config.yaml
d_mlp: 768
qk_norm: true
tie_embeddings: true
init_std_up: 0.0596
warmup_steps: 0
decay_shape: "pow"
MLP neurons of a small language model. Each row is named by its layer, matrix (up: input weights) and neuron, and shows model dimensions 32-127. Each number is 128 + 24 x the weight over its row's rms, rounded and kept within 0 to 255. Numbers have three digits each.
Before each neuron's rows, "fires on" lists the tokens most often at its 100 highest values on Wikipedia text that the model never trained on.

fires on: "ow", "own ", "s ", "ing ", "n", "igh"
L6.up704:128093129124105098133132127111151132098105140178148141148166139115117118128088089118154126103158129135078151157117152150127108099097169133143108169116105110148135105143092133127120097170142138083118105100142120113145116128145114087153115123131147123169144129159109147095146166161100132125

fires on: "um", "l", "m", "bu", "ab", "em"
L9.up252:141105110169122115116119160145151164122122172143147153123137117102147114157099143091091118177095130087087126135158110123098084086140125164112148110140118104096152111150089149098160108124138118134131121108136086136109090110138111142153167107111177168100142129143087113144133134140133161135

fires on: "id", "y ", "ia ", "s ", "comp"
L3.up635:111103129083092113122146115085146117102122151160165126083121096147106104104160169092117128144153137157131154150144112095077139140150131135176169099113085122127110146159153122102116109124121145134159141155130143125117134116111141125164133120129144087140170123160138103184107120091127160138

fires on: "k ", "own ", "ed ", "s ", "t ", "ing "
L9.up203:127120085090103120134164126094132105101134120139159127116119093152093146102127140082175119106098128126087132103105138148139131104110129153124121165155131134136131100148163146151121133174122116097092125151127121147138110128135105112159142092160117130127123146152134118078128125122090087102

fires on: "T", "il", "al", "or", "is", "el"
L11.up730:157165077135081070127097117121143120133127132132143171104095161173121111149115141171150141118092132164120129139122152115078156122094119105173133120141099135116170125144129166128149138125149149126133110136092113165073108176128121129111123150145171134127084143126108136117107114123144124157

fires on: "the", "for", "d ", "ia ", "ong ", "qu"
L4.up541:139129126092103126093090109087109140142131148144106159123185111115145130145189109129129103126159116127157153128147130043132163126129136142103175102092136113101163121142138102116125131133122104108131129143155176106117113102096121133150113138148120130105140129145122081106103124139123132114

fires on: "h", ", ", "e", "the", "with "
L11.up477:127117102135151100111135157108132121102111155135118131103110133085099155129109113130133097154114101184104114117080122170081096123129129124096147113122135161151138099155117121139138128155138113121078146128095167123109139165121116087136099112130150145119176110146111123144149116093105092117

fires on: "ed ", "es ", "k ", "ing ", "s "
L3.up648:155155121128176134125115113113082104134119116096109107112127121145145104111148073132141123142131153094119132139116140138156107135121139143131088147132160200139142107134139128151145109151108088083129086151152166164139101124147148081125133093137157109115173120153083103109155152142141102122

fires on: "w", "ed ", "l", "ing "
L7.up305:119132127115111158144089137133116170156151152173169100145144105140125113104137116169141082132141132126099170117127091169109117114116108149081084135096131162133149115121144144160073128135118130125104131165113142156098135150142157145137073115102096109090070126140121119102157111131140154177

fires on: "\n", ". ", "es", "c", "e "
L4.up227:126123143186128131146120142156136176104097118095153122140137168121086124103150157143146124136144128118133143148139135169085186129094136118121127138144130082097120110135126095096150116132178126113086102133098116156152145177116131106101104109119138110123157131112119131091106138113137145141

fires on: "n ", "ly ", "= ", "l ", ": "
L2.up431:099127109105144105106134111113159149126150145136150208153166140111120123151154130125103146168124121113105114109137119110126122143096135165124146135138162112114114125128113141146135159104100127093147132115114144153127100139121117124134147092118170088079110165133175095139121083134133092138

fires on: "e ", "k ", " ", "t ", "el ", "o "
L9.up619:136129129134132169129153135147175127133115156150137121109145113142120118127175123135156164132133169144153180127130164119154155073113153171105114132064117145143141099119168139126149107116147139124102124133154105147116146105118116126118157161112154153126113095169113123138168182159160162111

fires on: "o", "y ", "qu", "as", "o ", "e "
L6.up542:149096081103111139090097095119109123108106156138168124116145130134100152112105139099126143108135099103151172094144129119125105123155163125141153132067148123145144143154119136135133149127124115141128104138128142153101112101147125089117126094117144123185099124167093102133110128149129171179

fires on: ".", ". ", ","
L11.up349:113091100120144125172129132106155127115155135178139105120089147091126133139134125125164146096105116101145103146131151130123129115129164125178145104147133156074106121124147116126152059110100172104116133140131122115112162132100105129140140138105155138144151109137132148163134146121142122140

fires on: "an", "ol", "ic ", "ial ", "an ", "r"
L8.up98:142148081072119094109148086115136119152141126132131122113148129131145091164162145106175141115071162134148100086095127120129163063110133084158134157152077130106171141122131131098128129108140135100132112154139134122152160118078182123129118153156136145126142112134159136131132102122140068114

fires on: "e ", "ation ", ": ", "at", "ed ", "es "
L2.up5:160150064115148095156132092134110171125119094087061188135202144141159131109106118084158152089150107115157127118131133096142089139151127146143169108115109117084121130116126077108117110117108143159157096144152134124091142128161165127105134149129111143120133147147076110142131167127157162154

fires on: "\n", "| ", "- ", "k ", "are"
L3.up185:158106106161160159089137111154141132110127159112148091144148124104152161130165144163119141144091133134119118140133143135107161105104143139167156114045141113174135190129129139123146122132113123128095117130068113120116145153132115074130146164075091162139168109118131147140130141118111076134

fires on: "e ", "ur", "o ", "k ", "t ", "el "
L3.up687:134151140132115151134166157125160086132115101123105127115156144120117097081150132173093135108089128105139112146137163147108156140126158122098164125136119091114117109126125138117141133160090099111143143134139124100144120095103112124121102098134119143092107123094101140159127137143166174131

fires on: ".", "="
L9.up690:116106142103168131177128127157164139134146135105164132131096097137144171142141110122146100159105102156123121136140157113133130130144158110187120095116125144137166163127142119122143089153128147116122159147115105119124152170137116101129101124135101108180116105119115138137141128144117123136

fires on: "ab", "att"
L3.up469:097091122179142097087126137139118138181137130123120149104148135164099109122107138127096130156136106102128117128123147161105130117138100121153150129124118100085132102144120120161157124126119096140117088142097161094124103116133117137140146103068146119145141185141115071171156119108132149112

fires on: "m", "att", "ab", "fr", "ing "
L6.up680:127144127126093118086126151141092139130177076141134132124169129092145079094116126158100120122151129095107147149168140113095110114190105118177140134156137145120136109133144136177160099094136079131101135122101152155132182173130122086135186082111129130133082186151146073096116097162130187142

fires on: "\n\n", ". "
L8.up738:093099115140097126142103185125142141149140121152147133115118159140164117122121153125104126111112164108101132138125126104138139134141157176147092116097117119110119098147149156138153090138147127115144128142139157109126137125118159133107133132124165104101149129157134131175142131155120137194

fires on: "| ", "; ", "Mar", ": ", "-", "A"
L11.up99:165089120111148093159101127160118144137149120117102128150163112122116124137148115184082116119147098083149143057164146088157109126145149084069139131126125106120120171167146154129107164141116141084153094170165128180142152130134168139158145132151133124104140162139104137134178145164151140143

fires on: "\n\n", ": ", "-", "ed ", "= "
L4.up154:132135142121124114121107148127107123177140128111086113121133095151112127144134128124118149168129136110158134113119172078158109134121146149147164101094161094079150162103106163115117119162087148155120101172141131171141136088144154130146115121114115142149104127151137092186136135133161111152

fires on: "e ", "le ", "s ", "le", "ow", "on"
L7.up748:174153172165127141124120133137173132160143120090101095089160118139158116135084152154138142163136137148162099146173107108119141139129137155068129126143156108099123138130108157135095116112081134090135123181136135113140146135123091150115170119136119087124125120159128064122106145146123133135

fires on: "n", "s", "om", "z", "on", "al"
L7.up297:131172152158107137128126125085107137139132147141102132139135122105088135120102163160096117112170163135115089102169145120142129131130136141114063111139091134115102124197118078139158104125115091099156111147126161099102110095122131155116131150148132077129164124144124158165153097092162134140

fires on: "e ", "t ", "o ", "j", "al ", "y "
L9.up722:133094138094122135096098142106109125142129183131128134163139096067079125139147121112191125114129198103133149168132116115129145137128104089147140136137120143134146156120128153127130089103136152070154140096154123115155086141112123144189119142165124137123150093138126105117079095109117131107

fires on: "the ", "\n\n", "\n", "ld "
L7.up766:104127095148121135110121166126147154107123131145127115111109132127131138099126141117120122095116168115106129115085141067132135147164147132144120101065119131100101115115115107120150122101149113105120125121138130100145123104125164151128133128116129098102107105120120130129111095123129112170

fires on: "of ", "ed", "ed ", "ation ", "e "
L4.up326:119146182109106118158108128138075155105138129106146159101166089090179107121104138122145152158132133181149129170117139146126114145136174117176088149112140170119107120178189182128133123125123145136100153115135138088140108142161106156127137141138075134151127171132119119118162112104121137131

fires on: "or", "il", "er", "ot ", "to ", "ar"
L8.up518:107139104136095156182120100138102081106125104114093142147149116151124120143133126174132139135120144191129116125145152109149155176127125140118094135153106150123115097136158159128107163124143121142113138097171089148159122125156095111103127100111172094116169159137097158128125149175134112163

fires on: "w", "W", "ation ", "t ", "ed "
L9.up164:088150094138085131177100133157152114168150142146156133098145096153147168105151108111141104107099165125109130095140155154112129174123113136113142122139155135134150120154146132182137109154137150120083147139114099148068133096136110127142130083166120118150069110133173115177144130165136120145

fires on: "im", "c", "m", "e", "ing", "ic"
L8.up552:119138102119136100098140138100110162117120161128138134121146121069141119153101162128143148119170107103122099161145151113142169100139103138148114127120143113167173128161123139130157148144110130164118082149088089130182065108129138083106132135122120139155160142090164123121136144149168128132

fires on: "an ", "er ", "\n\n", "ian ", "t ", "\n"
L2.up377:129132162140109120140122153113123122171146141113120140146103088114124094158135097087082168165137140118101140133111096128169133126167091131103116153144155118138122117132117102138090113188145098144125129144135139099147149103158106118102097171155125104137150075162137135078109138163138145137

fires on: "\n\n", ". "
L6.up716:088101109133110169119107197129139148127150151139108139139134169141173120121154122115139110106134167119104127149123151081132112158162149153133098097066107132097133088124151106143162137116147112109160117110123151138155128133108147161141140117116165099139118115121144106149127111164130134189

fires on: "h", "it", "un", "ong ", "s", "d"
L6.up196:087111146106155117142163130103156150166136154141134144117167144174138165122187154093118143110132133144186111122088087123082134078095151095098119126103112132114134136098131145146148112118140129112156125126087091133152110178104156122138119115127113143114134102143150182149149145104128126123

fires on: "v", "st", "g", "ab", "ov"
L6.up58:114085128173152124100115138104101138129166149098120194094157137119187120110121155134129179185110096141061133117124125144106127130151101123105126161135119106068102069100121105147119129141145166127132149144112136072119115113104083120106150145090124134157095128176128129141110171125135114145

fires on: "o ", "a ", "'", "an ", " ", ": "
L2.up549:103145143153119110140118116093158122098103134141090125095130120158124123172128135104104119164095121108142135167168138108134129103117118158134161135178122123157150123142128118116113087150142070127113108115120139130114120124099162117165078113168111151125099127146088100144123097157141128129

fires on: "for", "'", "ong ", "x"
L2.up579:097079136133139112100082097093115164121105121120131127126132115142171160092204111121125080098142134122155099128114126096126126124149111123104138126127117102108132173130169131122118107092130098114146130125175147133099161134124134118149144154101122078107171179099129095108147126142133107102

fires on: "t ", "a ", " ", "the ", "or", "er "
L3.up286:146214145173085138148095128125123138139079137084118133108151132169177125154135132147107141164079086135135124132127130120133190161162122120141124192152120143115109119130100126138135139095142120178122161093131115114126129105121150117095158130148150106152099129096135100153104125144101155169

fires on: "ow", "tion", "over", "ew", "l"
L6.up176:182124115179133138125103140130102139133161116126117140124144103131108167137070167173125096163112118153134130068098125109106113137123093173096132167125114139099138149101103144134090174153130144085140147149118161117133138136169091143147080137131169108108087113125109123113133122138145137141

fires on: ": ", ", ", "in ", "em", "of ", "a "
L2.up374:106108093092101105125134115095149132135141145155124167138141112120160080146115133112114113124145152113120128145177159116158119145151155112151152108117161180139137117168117101074112100142133094129139125144161097107169081118121125086142120135173121202131148115141085139126102118118151151101

fires on: "il", "| ", "on", "ol", "ow", "ur"
L9.up404:163137109136154098122105124102141139125138110139105105140119130112125105140117118154082184137108130136155085102158108119119146103129163132056120136100100127077123155125123119098100170138121155108082133144118144121094125132129091146101138104120138110117106142131096146092119138172104117085

fires on: "\n\n"
L7.up609:089110103130097135111107141115128139069146164143125110130145168115124138097137096113135094088138159137091103125105131109113126127154134122114111095069126124097113132113146123160145081123128122085138140103107141114122120152131140108112134112129129084142156119123152111133144076123128128180

fires on: " ", "a ", "o ", "A", "a", "e "
L9.up44:126134097139173152102119110102141142136132162131154135073142164152095169149144160119152152163135091105118199100113158091092173124120125109105172104102150123130084139126125126137134104124155091163111124136135124109138155143152110073128114145101157177164122094155114123173120178146125108132

fires on: "\n\n", "\n"
L7.up36:094108082149120136106113156139152130096138160148119130125133152119137119098146112123132105092120145121104116116102133077127131129162163144127115086042105131099131111126136115133163110106111121115140113126134133087145125105102154152137128122107115105097144121130125132131109110123129125207

fires on: "ec", "s", "er", "ing", "e ", "ed"
L6.up311:147125166089165103129151131142083153138142133091176154152154120152103110153143090140154178130155183123116116174081119089141102133123129118159164151123140173155106093140153127133119131132107102094144167158158135120144142132115157183113130102104118154148154133112116152127179121139128148128

fires on: "t ", "am ", "er ", "n ", "ge "
L7.up159:138197155151127163119143124121174134131094178108140122157135128087136115111148154130130179192169130122133167139112127178107166154144147195125124142114138138117143126158101115121139136087131152131204137127171112086160161146115154148135144147143175105139122138122103134150133138154138149146

fires on: "ch", "ol", "il", "ub", "ad", "n"
L8.up443:119160147125094129118137133171130113119150105070113122154140153168152116143124154103146112136100127197114151103126091154137152105140126142109097139144135114156172068117155166119139086090113097160126146093143115135131142118143141101132150155129112150170078081118133139071117112133166111108

fires on: "up", "ou", "ch", ": ", "ub", "of "
L3.up447:157147149087167125107113122094101073141092117119090097117124132110150103158148143094143135088125146162123108112172115120165126163167185145078130114174140163119119154132092151163116077133112147121123138146151121183122072118123127076175126160119099126136159122143109126146153099118134135146

fires on: "s ", "es ", "; ", "| ", "a ", ", "
L4.up79:097149120112125126121139173116151067139168115099105110138162158144137126123119150147113105092153129135140081100131147120090130179121146111141142148134163123139152127148135102102089132122117129120160101174093104135174085162088175104111161140139176150146089113153119127120115131100157155105

fires on: "si", "e ", "j", "on", "ar", "ch "
L8.up508:114102116139104152126126132141139112139119135127152112114183111099124148127114096160103144137112130107156156124151109118132111164113119108126148178123135119130161111131126109155120084138110110096191140100176136100163124188151158141163113132126156146143121122141147092139108085147128119100

fires on: "\n\n", "==", ". ", "en ", "."
L2.up600:100139097078133141142149107134113131111163126130124135113087136082148156157118136162107154180161144180105141139127140088137100102107150113139129074114119085164127143147088116121137099102152146132119128119136088103076122146145123131142108083177129122121118126083070142141158098131109128110

fires on: "i ", "i", "o ", "u", "g ", "ion"
L8.up44:128122129145076124121134104103179142099108099121108127113087113121172166158132126147148162105147091127144139131113121060109117093106117118113156156108078104111147148121092157137126096102143136100153111126153149107096110131146140111153114126092125118096116164125120086097077181097133146135

fires on: "s", "ar", "w", "h", "ou"
L9.up553:153148119120125148103090107120183144084115174144107099143163124114153157138117099127154133104127122150147106080118141192115081125141127188124117105108152115129135126120170141133163132129103120121147135129148077146161129125121114148137113156116063083124146091106134123196142132110090151111

fires on: "s", "ic", "o"
L7.up365:061123127154122123122075143093159141153135121166128131156126127091158159123108133102108156138121130137111103122139098151149121117091163125111124129109123086093126142172168123168196075090124137143128114114087123150142089157136132159154125126130147090101152089128122159174135150099186138120

fires on: "en", "et", "e", "i", "t", "u"
L6.up713:161134142145109116133139132121156160138124158111142137102096116117137143186173109133107132088102152125164173133085144134105085128185126109139104165133128122118148135081164132143093140120143092129131106147128102118110103107066180120108111148145055158103106127131130114125159135128120089130

fires on: "t ", "er ", "g ", "ly ", "ig", "and "
L6.up237:140157099153166158154127173143142144127108152116139114111138142087116125102135138134120162158124150109128124155136172135117146128127092132142097110119148119092161096117083109127108121101114141093117147140146136079111202132099131150134153155165139141133136133141139136150117104167127096117

fires on: "t ", "sh", "of ", ": ", "first ", "ed "
L3.up75:127123093107105117128120141116136115125131096116122120073169119104172125154120094110117146100077159125149119129167104143125145139152145108112105130115172136120125102106140090184098126122099142143102088133126129127115184085107113141143109155134082141145112132092141119115096106073141121154

fires on: "t ", "en ", "y ", "an ", "e ", "-"
L3.up563:166145102097132149155142102062137112153126107143101117123129131124142113131186182135087129132120106122154102137134130091142138146158164125125123083142141161125149115142106104162172094131098103125107104145145084110140140095109139142177122084117147141148119152128092136133132153148130147124

fires on: "s ", "ed ", "ge ", "it", "own ", "ay"
L3.up202:097135137114122084082128112145117130135119146128120181056135137138132137104120135111147152136129096163148102152112146111129085097084118109124117114105156133091134108163098117136144123111097122108117079156142136111139152126121171100154172117149126122174155131115108149140146094160152141139

fires on: "'", ".", "\""
L7.up641:100070085111116098156094129140154169125130167115122121111117140105130163148185112154122085113128143125116109149122161134119138080119127147159160096157125153143151145114127112112097046133127097114143149113130121084110148161150138079153134114126154122140139154137097139099153144152131163117

fires on: "c", "ill", "il", "or", "ess", "x"
L8.up436:141154105134109144147080131137126122127149152092161077151112167116160141153113138119132083146104119140131096154104117162099159131114089127101181166139130119105096093118166128139122165118129134166150115112089147144141141111073182119139128124143107100131106124088143153136128093106127152122

fires on: "i", "or", "ir", "il", "e", "und"
L8.up686:141147108055124106108100136104163142132136119100128107130093120174128147142100151166131076093045110129135160119111132136099101113113087120147132144144114128113160122114149120153077113136155125169144137134094139138132137122074134129139128123114101112126126139131126094127116072117158121136

fires on: "et ", "the ", "a ", "e ", "en ", "out "
L4.up677:118134118138174131134136127163105148119132123133148128103152121148161160117102107111161155101180097183118152102101112128119135125148153113131153131091118172146118136076118107127133086139089126125120103161142115143126172140128106108150144149097148126134160090180117115105107138143093137168

fires on: "or ", "er ", "t ", "and ", ": ", "an "
L4.up705:148135182152116094112167159135142150098123117152145135123096134124140077171109099081113156126116150120133150102133108115155127106141141136122126124084125096127126107111146119123118109148147125118140136132116118115111142110152135142120106145146124167132142117156106138102118087139126106096

fires on: "i", "ob", "o ", "si", "\n", "o"
L7.up491:116129119145150147136111113106111110075113159143143141182125127080120130095102151136105136077137114149114126154111159102105106146115195165149161136103147134127114155158125094134126117066135122088099107124140120097130139147142168127100163150135126111094074174099113153099105106149096131169

fires on: "e ", "ue ", "an ", ". ", "an", "es "
L3.up159:154095138124154132118147125110122098104138108118116132156133149121150080160154123162155143121106112108106124185144141162099151156137148124138115139119112122159126136080107129113167124165134178120134155188111087146094147117096130093129138115074133117111113096115153127127112080097145151102

fires on: "at ", " ", "| ", "t "
L2.up578:144144100086127147122167153127124122128106108128132194131115132096125111128147184154126108141157136122177107090123122148157136175154126116082150109100163128109143133141121152159122152092137122115161108175138099150152146180122108141110134122118154125095095116137090114142160125142127119156

fires on: "ame ", "\n", "ir ", "d ", "th ", ": "
L2.up512:091185178156159128148147137098100124118109150109094133128136152104122137087143104127134167146091110133117106132128122146123128115126174155098145109089134095116157140129144118145143182105159101141127081119111092105140128096142139109159101128116129187118144143136135118164153127151152097105

fires on: "e ", "es ", "t ", "s ", "ing ", "ate "
L7.up575:109124124132152115086154098117137141134108102167110115062169142112116164092145109104152091120167159118131123145115128130131107111143101151133078110141138178150140127142119131181126152104113095112160095140175121168134126129149152112145164099127147098143125109128108138137154166165160122132

fires on: "es", "5", "s", "e ", "ing ", "ou"
L6.up481:141103114144113124132106109156142158075114129138157076168110120102119130114089145145148093122139121121141122136125148150123117136115120119087141158102187115118101104119115085109128122154115120116137116149161088132131145133115163118101112096117103131118132134158111152141129146122116196102

fires on: "tw", "our", "es", "le", "ang"
L6.up463:149087142188094138120104128101130163101127090155140170110158144090144107132176153151115138146111100104134142136095093132126114122122149095133136121128151111180101128132111152120111133138124148165113121127142162119085152093137131094164084132143142112152105140116147077113144086107152147094

fires on: "fr", "y ", "ember ", "man"
L2.up247:070135166110116112107152107112116121101122100111129145118120154139117125112122141142105126146118173114143117181139138093155111168147118100126192133092128118088098129124148139147125127111129136125097152090110089079172130154115129116118157114106131104129101171115128131120102117150136161122

fires on: "g", "ev", " ", "g ", "i", "V"
L8.up176:142125102169136132117139121151106126136137139123139116136114091168148144117133150151132139135153111130126124104112129111126144099126113137106174132150109153119150136125115164099165124140103139118113134153166154110126142118160140111149060143098158109079149156132151135112073150148136113113

fires on: "and ", "th", "w", "t ", "an "
L4.up287:093125140130121121140093138142131162131165122164148142145129161144188140130137092138148116118133137199148159130113136109132112145133136132111141118172136153130129115125090153141115113141131135110093139125158121139106116145104121138117176139132110126123109131102129112132122137129152112153

fires on: "a ", "of ", "ed ", "t ", "1 "
L6.up527:144105112113104118111162128130123114120116146135120155101122144131122146122142177121137122127135073081158115143176112122127162161159096152094113093117112164102098142142108115103126094117128108098124084126128109148134121121093124096099133107145128153116078099160105166157106106128170138129

fires on: "d", "ed ", "en ", "end", ": "
L6.up159:133164114099133122091124134134149133149138115173113137119128125156114139132115070126126161154084110113120123168170152146152088089145133142151123069119161117140139167136107165106167115169123140119114096114153131141161128116161151108106122110129124116172162149154161141167142157141150133110

fires on: "it", "th", "h", "ol", "aw", "il"
L8.up228:114107137151114138125146126168134129138117132111133139115176097109148134168111139093111129111122102155139154144135090143131142039091117151120100114156145135130096150135113132130102121134080151079146112105106126126128132137129145145153143158110110125140089154179168119117131113120157155140

fires on: "e", "er", "s", "of ", "ic", "z"
L6.up666:114162134147094103116100166115148132089099167098159126128131124109126113108088142170116172119091149142103087122100168157128149134150131133112123152128183141147142127116109112122180136132174105086120094120092137086099110104127116114109103132146171156105130113150131155121162183122155128130

fires on: "el", "ur", "ou", "im", "ar", "ist"
L6.up459:093153114116117092135125097121150197090133190136135126127119138105144103096144140136189126127089116131116105120142168152109124141122101139101118151097137085105109105099153135153149143136111104093112109108102135183129139091116128127171128141079148108108180142113153119146127149123106139171

fires on: "with ", "is ", "= ", "  ", "ly ", "was "
L4.up16:104104112095159157156113094133133141194108105143167151152134115112091113146165110088076150180131158127105132144120153128122140161100112108186148149110157131115145159109120132145166125136098122125138113137165128143154095127114103121133157149137132117135103167128150129130117131131141081123

fires on: "==", "===", "h", ": ", "of "
L6.up157:127102105148125125101110109128143090167103161163120091109123172132159137127124159182120079157160152141122131089160138073088132127117114113123130140116169155145137066088125115135153129133116135131158127141096099118162098139104111122123087162134123120105144149144107140119119147131140098153

fires on: "en", "s", "er", "t"
L8.up210:108174124137124120102083172147124093101116129113110148114125121141108135116109104154138130105121157149097117146145164148145123117166135121077068120137134153144142107166127100197161157139115113132123143115124150100129119080119132112081132113171148145108148128105108137167143147160119125141

fires on: "id", "ud"
L2.up125:090116094095116123149186101100126124152099110165130113088118139155115123075146129130141173096120102068127134133120148082129118141171103147204141092136099111134116114142134098159062089146139177152108154122133086084121124139122117138123139171154140120141119146102121130131118132096132147113

fires on: "| ", "by ", " ", "on ", "ing "
L11.up338:168133121131108117153143142085102144086083146129122116126110116127106145154145122109116113149134134156129154120133127097140175175196113126111146182161155129139135142098125162143087116095149136109129110173122056112164119122112117133110164149147117133107146131166114126098129135136135102164

fires on: "m", "r", "e ", "e", "s", "ep"
L7.up444:143134150116110084131128111156128125110174181172132141111119100112164106133071134130115157153154101110098142137112142103177128140152141121135125147139152137140144168100120155149162153162133110154095128185088126139151119113141146134151111141138121176143153141111152133114172150141115106140

fires on: "==", "===", "\n\n", "| "
L3.up236:134099095121149122128138127134138150158111128126134109104127093120148138138145120184067109125164116142115095134152162133103150148154109092119188091136165118122128109134131130157150092140066146085149151169133124131122118141098131166128135149169111125116156095136094141131115111137143094140

fires on: "l", "and ", "g", "b", "ist", "ch"
L8.up727:129118130161127151095109128133154136102118146110146121122144137144139111116115117156145121170080112104118119158148127132074149145152126142111160153131148129140158130144133132146148155133157145099092135120116123104100098093111154107135134128117142125131127113115158168164169126100066158105

fires on: "w", "W", "di"
L11.up222:132073115109104123167152151109144136164143086155148122152119137192149132117119135066147095166088114126146118116099115117156138103143143157152122082144164150115159163155149129108134114135141148121130119126135127102102153124114106105113127075118127103156079116096132136174102106161106101149

fires on: "| ", ": ", "ed ", "er ", "se", "in "
L2.up697:133136158107147116092143111067139127159104120114138162108134108167128079148136120158130106144148131057129120128128154118160069158135128109158158112114103172138141147128108118083108148080138096179124118114114171117175120145132111135119158092133112164137168113157104126090091140131148119154

fires on: "v", "ou", ": ", "ev", "an ", "es"
L7.up755:175123151134127118099106086110097124147131156120085121107162108100126114106139134083153113147113159097114104136142101121108127146141150160065135075139132144130101137130156136147160146140130144089098161152120131152137160111099146145116116160158064141157152121179124077120117127116113102180

fires on: "ch", "on", "k", "g", "ar", "th"
L11.up2:108124140151129151156151133165172140114138143109154108101109121120142126114102104108130137103130137140139123136156119088112107124134064106073153148131123111123086153162121112143110152111162121150123155069109113128104111122181136085120145160109175133166118060176140157160135122102075136090

fires on: "sc", "il", "s", "or", "ch"
L7.up472:145129176086086139105095139130148124120145123124117128107140094127129149090104167165121129156137110148115104147127120161138141145122167115153111101109103084134099142085220164110183101124171123117093139110120157140130092139138114142155107158086115099108170086105134136098133169130163122144

fires on: "ol", "ad", "n", "ar", "x"
L11.up734:130140103118123119117126151110161098144128130072141139136123131142085148148113152126122121147104152128123155075112113143126152118114098167094127119128060091118129107140168152153129143115119088121149159149128190087164095114149098120098146127127103146132121113126134145112105125122124166096

fires on: "to ", "ar", "y ", "res", "in "
L6.up758:136158137104132151141136101129131097120112108134096173144131102103051098109138089129096142169143133138157092119131128132126129159152147129095116135114136118090108163165106132126143118161119156139161142088134135118110114144129106120134120121126113119121160150134097141153120133139146087168

fires on: "ab", "a", "ic", "c", "ob", "op"
L9.up432:097156134112159101114078135137145127122135113123138131150118111133178133120113131119130111111150166102141104177139091139136148098149138111128172145102118093111123175174160093131158111100110124119135095126116128111131136169114133108128137128148105131134107126091103123115083139132095129117

fires on: "es ", "ed ", "s ", "e ", "n"
L7.up554:155152135158167071111094104141113130132110148134157143093142110135139151140099120110172149135165143100152177142128167117156132136146105165133097132125149147149169123161155149135145124118088116130131080129149132160143141125127126077154131100179154104130134115148140130185134127095183145135